MLP neurons of a small language model. Each row is named by its layer, matrix (gate and up: input weights) and neuron, and shows model dimensions 64-255. Each number is 128 + 24 x the weight over its row's rms, rounded and kept within 0 to 255. Numbers have three digits each. A neuron's up and down rows have the sign that makes its largest values positive.
Before each neuron's rows, "fires after" lists the tokens most often just before its 100 highest values on Wikipedia text that the model never trained on.

fires after: "\n\n", "\n"
L3.gate179:124158152104134148114123169126093132129167118135141106133097099112166104150131151131095132159098141099123126150140092120128158140145126140158085076168135140147129145129141084128106164137127127144151059126127130116117085138116110129137109106171070118162144170160137141151130086140115115085133183145145105130093118088111176118120111121164188109102131094139130122098101156140115141117107104123099109100137107152127226137117139102129090117111175118159103177092141135138151100141136150132178099130129130125124137135157109147152143135128138132114145112168118119138178104131082106107
L3.up179:152166163093147154106163103162137185123158130162125129081094103149165130117118112110125125118117100133138133107139103125156144088120112147149133137103154143107124131118112101137110131164093111137129116093122128163125095156152113136160110108138097156138106157117138192143121141166116140119097170066147054125107117123130161100146121130129149154102103121108127147138114097094150148152155104090145109168124164156103154141131102108112097112116134126141115111142143123138132098164133130150119100147122130101137097117118109118125202120142153137132145135133134140165113095099154109128

fires after: " |", "|", " Q", "-", "g", "a"
L5.gate431:110140097137111138101143124113132137118123120148090107087148144128130164164170141186135098136141128128090120156090152124150104141122127100096158111121132130186142174123098159096149132129095156129119170118120152160150105095112069132121127120103127107141127111125165118084106113133132182122088110157121121152118117142139149141128102119134128154123133140120095119127123147144107147101093106134116135171119126130061133138166135140117149071161103151156146156150132138080116129157170159100119111132141107146133198135119165176172130170135159104087155130125132168141122149122092126096
L5.up431:091181108096104114101140158133128120120169111127117115118156152090144126126130113089125143147124162106125104178080140124131126130149153102086125127137132105134113163144134106139132135095084141126111111120080108133151094112120142165175145113141125153103148086175155141113126170150118158151103125153087177134103125151080105113096089101136108096124093144124123141146154144130136094142115096134109096122079103155092152157146094131135145155093152157144108140136147141127110152130133136128163113131126138093110138112166152106111122120135138129129131126129096113114108125087073155151

fires after: "-", " al", " Al"
L2.gate357:139184158139167155117121178123131182134139154150135136092136177113123168127154120136161188091110170151106102113112122130113095138165119089120098143094168157118113122079161124098133178106117126137099137118132137129104148064168103134085137184102141147185110127112103139149067132150152147132085143141131110135090112156152142137119123125139101060127155145114103137148133128131141156159102138149147087151154095138088106099138164123119136115138104099146099103126115118127120137138123135137107130124125095076145149123090123140092125137136124105126094144110135117112131169160150155148
L2.up357:117176171101140107141200132127123140113127147096160124160117134112114168080067115100125153121107102127137132133122106132090111158088125161095115132136116103112131103158144160141128140113137168137094141153115096099136132099143145142094149087097120156136089151160131140123142119124106130141095096173125135129107121124140115147107126060155161044096126109127156144113115120102114149146155102116121127110117147123102108120084119110155098142132103143139140101159119109087110153146133136138101125172134096090121093130136112161079118172125137122093129123115131130126122132161122144130

fires after: " for", "'", " of", " until", " in", " and"
L5.gate55:119117108134120125168135097116156101096113119146159115102102108142109153101118133175082089134137156148101131133121143137149105153062143081158169134138117142127154170137148128123116074094138134155114127152174139081113163132129080118117096095131127151130144133122114110131120182127158109106162143149072117125125149178117097110160129110152165109102106149128104116149113099110130144152151139191105067090119133147134137147110171109128131137109098115128126107151087163101097116134131156133137146118143131142129128115091120122109092115110138127122157159107159121076109095129164084116
L5.up55:149142104126127138151145102157106132151118122121158087141116124127145113092130154150052111120138136125145105121139124169137154134104136122131079157104115117140181148143102117152103152172160122124120138139115111113058136150098133147089120134141132093096109117119111097153111169120139166109154151093097155129153120147141154095127133137170130145140135117104105150091169120170148150127117155096138105104124152131144113107111099146146097143106127123158151152152131152096119160178107146124124102187125123145091096108057128104095108118130133107108095156177165137101100111149137157125

fires after: "-"
L3.gate6:183145134115130114119087145126137104124126172123105123104101149129136145141162113088115114131113112120116142127118164100106136105170125136106106148118170166145107116140114185108135152097122114135086139085129109134085119138137127121083122159133165152152136102144131156143099116137060111128145128165108130158076139131160151133176150114140150062154152151074152126114160187113090088141106137114093104162101128158085108138126118134091095139152166098111137135167149160122123126136094172156123122143143159090159159139090127111120117088148107124155146145125107141061125171137115134117
L3.up6:114082142169150147153140141113109106121148108114095152161111091177090129118088132101161130113152102088118137114132094175084136158123143125121150107102132140116109163092126132098125115124126130125155150154114095145096179122173137163147135137125090162115140128137127136149115148086151145153149137137118137127148116138098153163156109111104144116141120140124073115116149104126183103148113133141112101125160112156153137100112125136174198152133107142152151108147123154136115135112124096105141128136132145111115129111151151111136141151131140147084136158134094097154129126077137120125

fires after: "-", " |", "=", "\n\n"
L5.gate211:101117132157158152148126140157097162147165119125140106101164178150118098125129130138125072155132130184137109147099158121138148132113136105129134144171160162166122180106142184137112129105097128182127131138159096117164108115133122112121121165129132163127125129141148145148114173155124090112122090142112108146104155109121118117165134103073148101093137115158103069084120139125139104123131121168153128212108185197143113153115175099090144124087103136167147131128121138100139141076143146148146116136147146095114132123111122123137124140161117133131109127122145122112084129116141084128
L5.up211:130133156165115148143149143122144159154151103148118115148128103133152107109165095105090123165103069069131130121156156124135108123100133110098101112072111063134140105128138140151117149097124126131154175106115123128128124124133148144102120132163082113149160152108123172139136137136120114111121114160079137158145168123087122116084100142125115100084145142136146153132162127148105109126159082115146072126109149123137083133138130145162130139134109134098140130135144139081141180118122098154114164121120109103122101172161147151147173146139080108110112162119100134148131091132086099145

fires after: "\n", " =", " Title"
L2.gate344:114138135154145115129137148122134120132166083116162121126134145103127142156098097132111145127137151171127147103122088173145153134169113063070100108130109124101104129143155110108098138155106109123161143143119150083142124135134119149132144113133107116145175073112120085151145149126172119106103163116127156135153171140168115109137161144132126111154146115127127139077128178117075151128107148177160111177115148123113178108136117107143093126111129126138150090134150164143097156171142122136090137138151141133139131165075121121142143078123130148147155140139090138181154074111166093147
L2.up344:132139119121160144111151140152144145097147124132160138165112113081089156119103097117102157143093128163140104110126145114183159095124134099119125110132138128100096120113158111096117131114116148154139122084117106069145145173153159120145122078099129153140131069123100120109134128103128093162096148158094133146117115121172113081140142116134146126083124114140121154140068116111100113111129144175127093161139116112094183144085146133134131114092156107106156114150147130151113131157131132140099090135134100114135143132128126134144169155127143098157139144155101146143148084091096090125

fires after: "-", "|", " pro"
L5.gate166:126133124091173153134141107177155144144138143154132129148117108161123150081139121168112120176130132127137133099094126141091090145111149136073163129105139125109152137116132158128094098077153121137117140127108090079137155119134129094152133152089150139086137153152084062122142110122210127121128100144108139106092094151155174124121104139110105145128144145125130128117130125123123161144158130174169127153146159145131132144130133127163108114124084110188125121126118092098142095173131161130137120137131114143097137084096112162135166155158085142111133164073147145121108137125137178137
L5.up166:103125161117160148136151157128143101110114140102141161159085136091135149096078125121126069075151155127123134119106099146127145146150119125178147132169139105126132107113144105149124125090139129148084120154121118151097115147134113155149123102109131171140146144134107100150123117148188168129148087155094174132103086092124172142152128129121099073138181148104113153161140147136101177136133142133137097149131131156161115178122163132133127140065118100130174155114122096155101069122146161143118090100105099157143129116155131131111101095116082155075128135152119132145076163123112133145

fires after: "\n", "\n\n", ")", " =", "."
L3.gate298:119105145126111126164083156133092143156149099099123138130109118153117131087156161133123151113128172112114080122135100166165128140132113145139114137137085075111131146157131143129097140136108127118144166126110133133107183192151124154123088133127165131121138079110137090122124161103170115131120087134150086143150116124087135121123142151151124128124147090097113101103092096193123147117176087116126136132135147105125148119143141132160107149127143135139135085142129117133081132093142126119112084116161114134128155124110150146119107135135168110175162148167107148134118130142170115122
L3.up298:167109144122162101150178085090152129139152097095155132166136080087135130162116153170127178091157132145150148157141169099131145158165138144132103076085093139108133117137127101099162157152139110094149126087125130154112118144127125105162164133120127150125163128124160149172144128123139122119103101166153129157170113157174091089128132080099096121147121150164144116124126132111105153156148144147160105132119125153101121106128124107128163164139122111104169088135164127124118153103110087125110151113139090126158133095100152140128104163169101117181124108076151154128095117090110158109

fires after: " =", "="
L2.gate139:109145143139143132117112127129088118138135114083166159169127154178144113160092131122088140140118143122134122164127128141160090122160138081123137114162127118078150091126163079126138143086073123130129147144089127102123104106121096124138131177153124156144151107116126126115116124115141124115098094134158137127102108152137077131136145094085138132109140125121134131091123121146145086100112123127107089120152080108131132198102122146075112094101136156146149084102085093123104129109131169148115080107135122153116130126107154124115151127169125138100118147177123146154146110116130114112
L2.up139:124112189140124064098101126096107100092082145120141141167125105146155097138089140105084162151125110094144097148143145153118135104159179150126090098128123126168151088070116094095112116119130191123130120126109119082146146103108127102146130153136145154104134097132118120148092077108168122155108107078122104146135139149116151096162142084115124130112105122136124138146148102122158143125132120142145087113162136129164133154121104128114138125153151120148123075161093109162148127145087132137113086115110082139108135149123116125135084143139151147122118159134165120160137108079086133104

fires after: "'", " and", " that", " but", ",", " when"
L5.gate219:134160078102141113138145121098137100173106136129145091131101129125112158088158117080110164180073107117091135108139097143150166150118133135131147159104143156144104115095108141145135124123156141118124124100132143122144161120158093121150077139098145154162116126124157078058155109070171091137130175116093094115136127150103147199122124116116122148109134115122135104151147157102080141102095099103154099144128147139142157082132123120135176114135164131110093162135117103118153149151148110116124133152123134100148106105163155144134120139120135101147124091152128105121115087154126133126
L5.up219:107115097079135106153145131135121096055108134106133113139142162136152141146142129134119143155117130149112131123091103149177154140049102124174140164128139131112132110123130149183117139168114107119121091144103131102107182122152133154124105121106120109096118117088112110126103082113142154103137153088090137079105089170088136138119142090147152095124154126147094078140135134164172112124108119117135104132119150135156159104098118137112125115119118133130157131131128140169122125163132162122121132100097096095139133097133091068150124134099117139123099159164105146131087122127134118130

fires after: "-", " |", "|"
L5.gate463:147163151135151108137125180132147142144190126145123126100137109103143159094128132113161144146133154117133156175068150162106084112139153132157118183123129137151126185135154150121110112121118181104098125073151139110165133113130147135118107144100139100121113108143117129140129134136133158126138112120147116128118181136072129142114102106128124110107151141160143138169160098139164085126134153126135120152104160097107156122164100161156109122150132156092120120169145126122125117160144160133157138162185130139127112145128148151149125124155159098106142168151096139081084125132144121161
L5.up463:136154157138119113143140124130126144124116117159126129082123077100134093121129124099099127132137153149133095142121163170114115136149119092117120149119087128138113137142183099109118183110110112173146150126104099099127102137157207095160099128163143111153116121169106110138113162129158107105177126170152136132116096102133121114132152103084091152139114172102133135119108102079154129176108099121150112158128107130144127179100124128141142143153137158132112149092128143160086145111137094123090144142140148099136154149124137095146156102172136156071096150147088149124097160095133162135

fires after: "–", " to", "18"
L5.gate501:158154137144188082128109097101143167097109111102161111140147121131132102108130087147125140078154144123174128106104133115166142156135113096121158128118143107143107131163136110122127141145129121116130162136137136074145105119120169113140123138155156125137074142125065123145092115140122122135108117086132128127082122145113099115116130135132085138119090088096079129111109124144117122157138122141179127176094112130118125108118148113127092084152166193135098132129144125164151135054098178163127148107144151168129139137158148162144131115124132107122124119119120081151118075140134101101
L5.up501:123145125138078104208135155149135167142122098129145160126138148120078126134144089132161098106104135176107094150158145083145144104114107105108136127120164151125134137154137111097124114176168106152169128129117116117082136117134125115119095123055142122151113130150113126112159125162119116083110129138086132118076116090089104104104130121132103090119104154116144093135109106166158156124122115096114150130114159159158076131137150116120115126121134116190085136152177133144104117070059134144133125099108117140132122104111103143129093139120114164151154137131149111118117125122170130141

fires after: " (", "–", "−"
L3.gate434:120087153110167149153118112112183141117118136137133151143122142094144110134120138119164159122132171088117099135140148127176159128123126129130100092135153097158187128124123149112144161132102163144151143162123134128101105097082150150115179127080145107120142145098121130098085170181126076114148162124132114112119084135140094148124100128116087138142118110166131116137123146119087182112132166074157155112166196129117101114118104115106103116120154138138088147124139112176137079161108120115152140159144119147116158150134142125117150097160095087145117172147118103190103142133132122125
L3.up434:106125161127100113124138153159099157157125073141128154160136106134126129154161133166103132150155115110146139157102106083116126077134129123102140083126112111147143147143145125088142123140147134094113067105122124107109172092124071150172144126080149117137097150127136113109120120146090125134078174172138139101099099113137134129078139126102127106130099155122087157166129123170133158154156130169110057145114133187116086142131127078130114153113133126159141124147131145115129123139115125107144120110145127138067118145160131134106123153087101125117149099119115113139123115117141134104

fires after: ",", ".", "\n\n", " of", " for", " in"
L5.gate123:137123130138107135169137132092127133103126128116176139117086150127097176122146127139136192084123128156131133170144126121089150092154136150122136109119119118140116128157158142176140148155159150127131135139126165094109132118112106129070118128132112150152171134160158151148142123129124090120114124071106142125127108162180100085180148139122081116132110100124134128115165120129154178132132193101118162135129157159128150081121132115146181131114139087166129137079108161119118112132116158132117112128151113156128101115102137125135152199189126116131092129111172133146096123129145111121
L5.up123:106120159073108122158123122110123083110134088148115155146149128129099108144197121161083129157117142087102114128150124135103130108112125132121116131122109137102141139137131145157140186165144146114109106097120159105117116124099078110141131146138107127166177155142142121099175122105129147083140137078100159164126166132139116131103097089144137121137143123134154110188146117136133172169107098055116131123119116162147148141116171156143129121082111100151142132137112188137082142117102149115114102129131127062082095142126087094116102108138114127146115151124139119091106102124092143159